config.yaml
intermediate_size: 3392
norm_eps: 1e-05
positions: "rope"
rope_fraction: 1.0
attn_scale: 0.0884
bias: "none"
parallel_block: false
init_std_o: 0.0114
init_std_up: 0.014
optimizer: "adamw"
beta1: 0.9
beta2: 0.95
max_grad_norm: 1.0
schedule: "wsd"
doc_mask: false
MLP neurons of a small language model. Each row is named by its layer, matrix (down: output weights) and neuron, and shows model dimensions 464-655. Each number is 500 + 25 x the weight over its row's rms, rounded and kept within 0 to 999. Numbers have three digits each. A neuron's up and down rows have the sign that makes its largest values positive.
Before each neuron's rows, "raises" lists the tokens whose logits its output raises most directly, leaving later layers aside.

raises: " characters", " films", " scenes", " film", " video"
L4.down3083:486455504500494485523512525508464493530538474478522463561514548525501476460478537497464547493491529446553517465500510500484482529532502482477533530548518533508524549497487475511538506512479468512532496504497492439462441498530476514476504508509495494487505482493487505503447491532539466513511515533457495526489477540467558526517536508494512494474501494468481470487477487522500526516474528545502487492523517485544523488498517481482500533494461477484496480514490516474467513483532531422552539505468521472485532536464521484537538516460458520472523528470506494517508511509500488531

raises: "bury", "head", "ay", "burn", "ley"
L4.down381:472476481491445546516536500505473515470496484515555529500463516532489494544473524509531535519472503480483489520491456465518531533459512494469474523549498465482536511511516483469512516485485517444512519544511476489541463505529471465469503509444478523534497512502473481522508503501510455488505547505485499489461493575562525505529511463432472493480505505497440486495508494492504475483505503477501466503503485496514501448463482472522569472485473481504483541470482483460453492485477513487516523500504494492514465457493534512452513465481491515511519505523477513485515518526485532529

raises: " von", " Austria", "ó", " Sch", " Berg"
L4.down958:451531503528498487491489521526517481452520492471526506456475486510494505533560465483475480482499515507520526500497510489532513517526493464484484471494504516483496491495485522493502522479439501465509500484444524482524483498495512464516478501474513505542490472528511543492514509529505470464538506444517483455530520501513480552532472513452474512449470489471501479481456480471531493500502491536544567532510467466542553514491518495533513485520512457478483519485460552485486481513485440530484473526539467517526444452493507526510501488489486492496497490490492552510493478503510472512

raises: " £", " Scotland", " Wales", " England", " Oxford"
L4.down3334:531478514484546481543487524520533489502505498500503526500462487506488507465487485507529493470517491497459543442492478490550543500460472486479510498521499510497492506490546500476523509518543465504488483504521514513508464506505485474521490505512551470539558503502530469508509512480482494534488462440504487540469498520549488467517481494488521494506473516493503522515424450504506520497509479498473501495457483487529490490510463483519558488511517472445472519482471505512500529495478516517465489473469525512488493449450551496484534458472449529486509497536525476480501494501523495491

raises: "n", "ny", "od", "oda", "row"
L4.down1856:493465517447492453447534505493523518494520512529474476473496498473521448527514444512526494500529492445480501520507498504513486520526431476476493520450529498475498500480522461452467516461552439510506503460491498489485482525503484496473478538514429490547546494543473510481533474518504518520497482483518509487514451521508485505499533456485475524444483500498529475489525515523467511550496477530483489525484474484508521526510511505468500529542473495509444486462494513519473526466492468506498491501541548477490518501492479502487502522489499489498481491511542480508490509464557489468

raises: " movie", " film", " films", " Film", " Cinem"
L4.down1917:471471550545465494457527512519487559492531481473505480568495553481495492493510507490515515484474525480493508459455510479510505499496506510490493476469472482499519528519490471539553491495518497489503496515498447467507475491506498510516502487521454487486452459520482500516541493551552509508508513497493508483514516523522489483533449469471499496507497510485487451496473504511519520525486467523496490475493513499557531542491514510480467445493467566502519506510464455538514521541515487513488517491494514484497488501462508506516509530483565462484504536526502535538522494533518501547

raises: "son", "ti", "ms", "mar", "ss"
L4.down3064:525473492455507504505521522520553493506442524496491488437496532490520529526489469473485491475502485488532517487507504494526491508503509495517532516484474525479486490486509493510513471501481458523501469527515497482490475501475504537494501449533537458492519495500496508500489480500499524452473520507463478456527493460496454556547506530529477514502495529516534509536480474509519520486471485498502524492535561493509507530510496487454533475541489521488455522502515506520480505513530475558499516496526429508517532474515537517499513460527452517481492492559501449497498487522453468495

raises: "o", "y", "of", "ous", "ier"
L4.down1747:497493461539526491501504482500512526508538468480537487460467523476467501478475494542493470461447484519504464473504497520487473501421515482513447489467484488528557522531531474507488496509464530491497516548487483504517463480519466515496531526567492519502496468520518523507506546500538510493483506509502510481486491533525498502533508496494499520445498495473518500466543518488480483536543433450460486488503502454487439503497530556507534480493563459468515513529489497519507482536488511526499509509551487490512506458508503496489507461475517515482521511483492503498542445505486515474

raises: " Elizabeth", " Marie", " Margaret", " herself", " Jane"
L4.down899:536480482488509505506489492474527499491460527502497519538497505498505514550462514464470521489521472527492501528489497506485491494529489493498523504481491495496519500538501477527542491530470522552481505535476491449456497503494514520506509474508488502524489485486509516516497480503514493499499486525500491508499500533514497505520431489522538499461518516488455478483489506508490518532496459527506471482507534496513517476508474518500494481457505514500496563493507495522523503471502471512467506492473504534520462494456502528499481486475460522482530500548458501511455501476549480460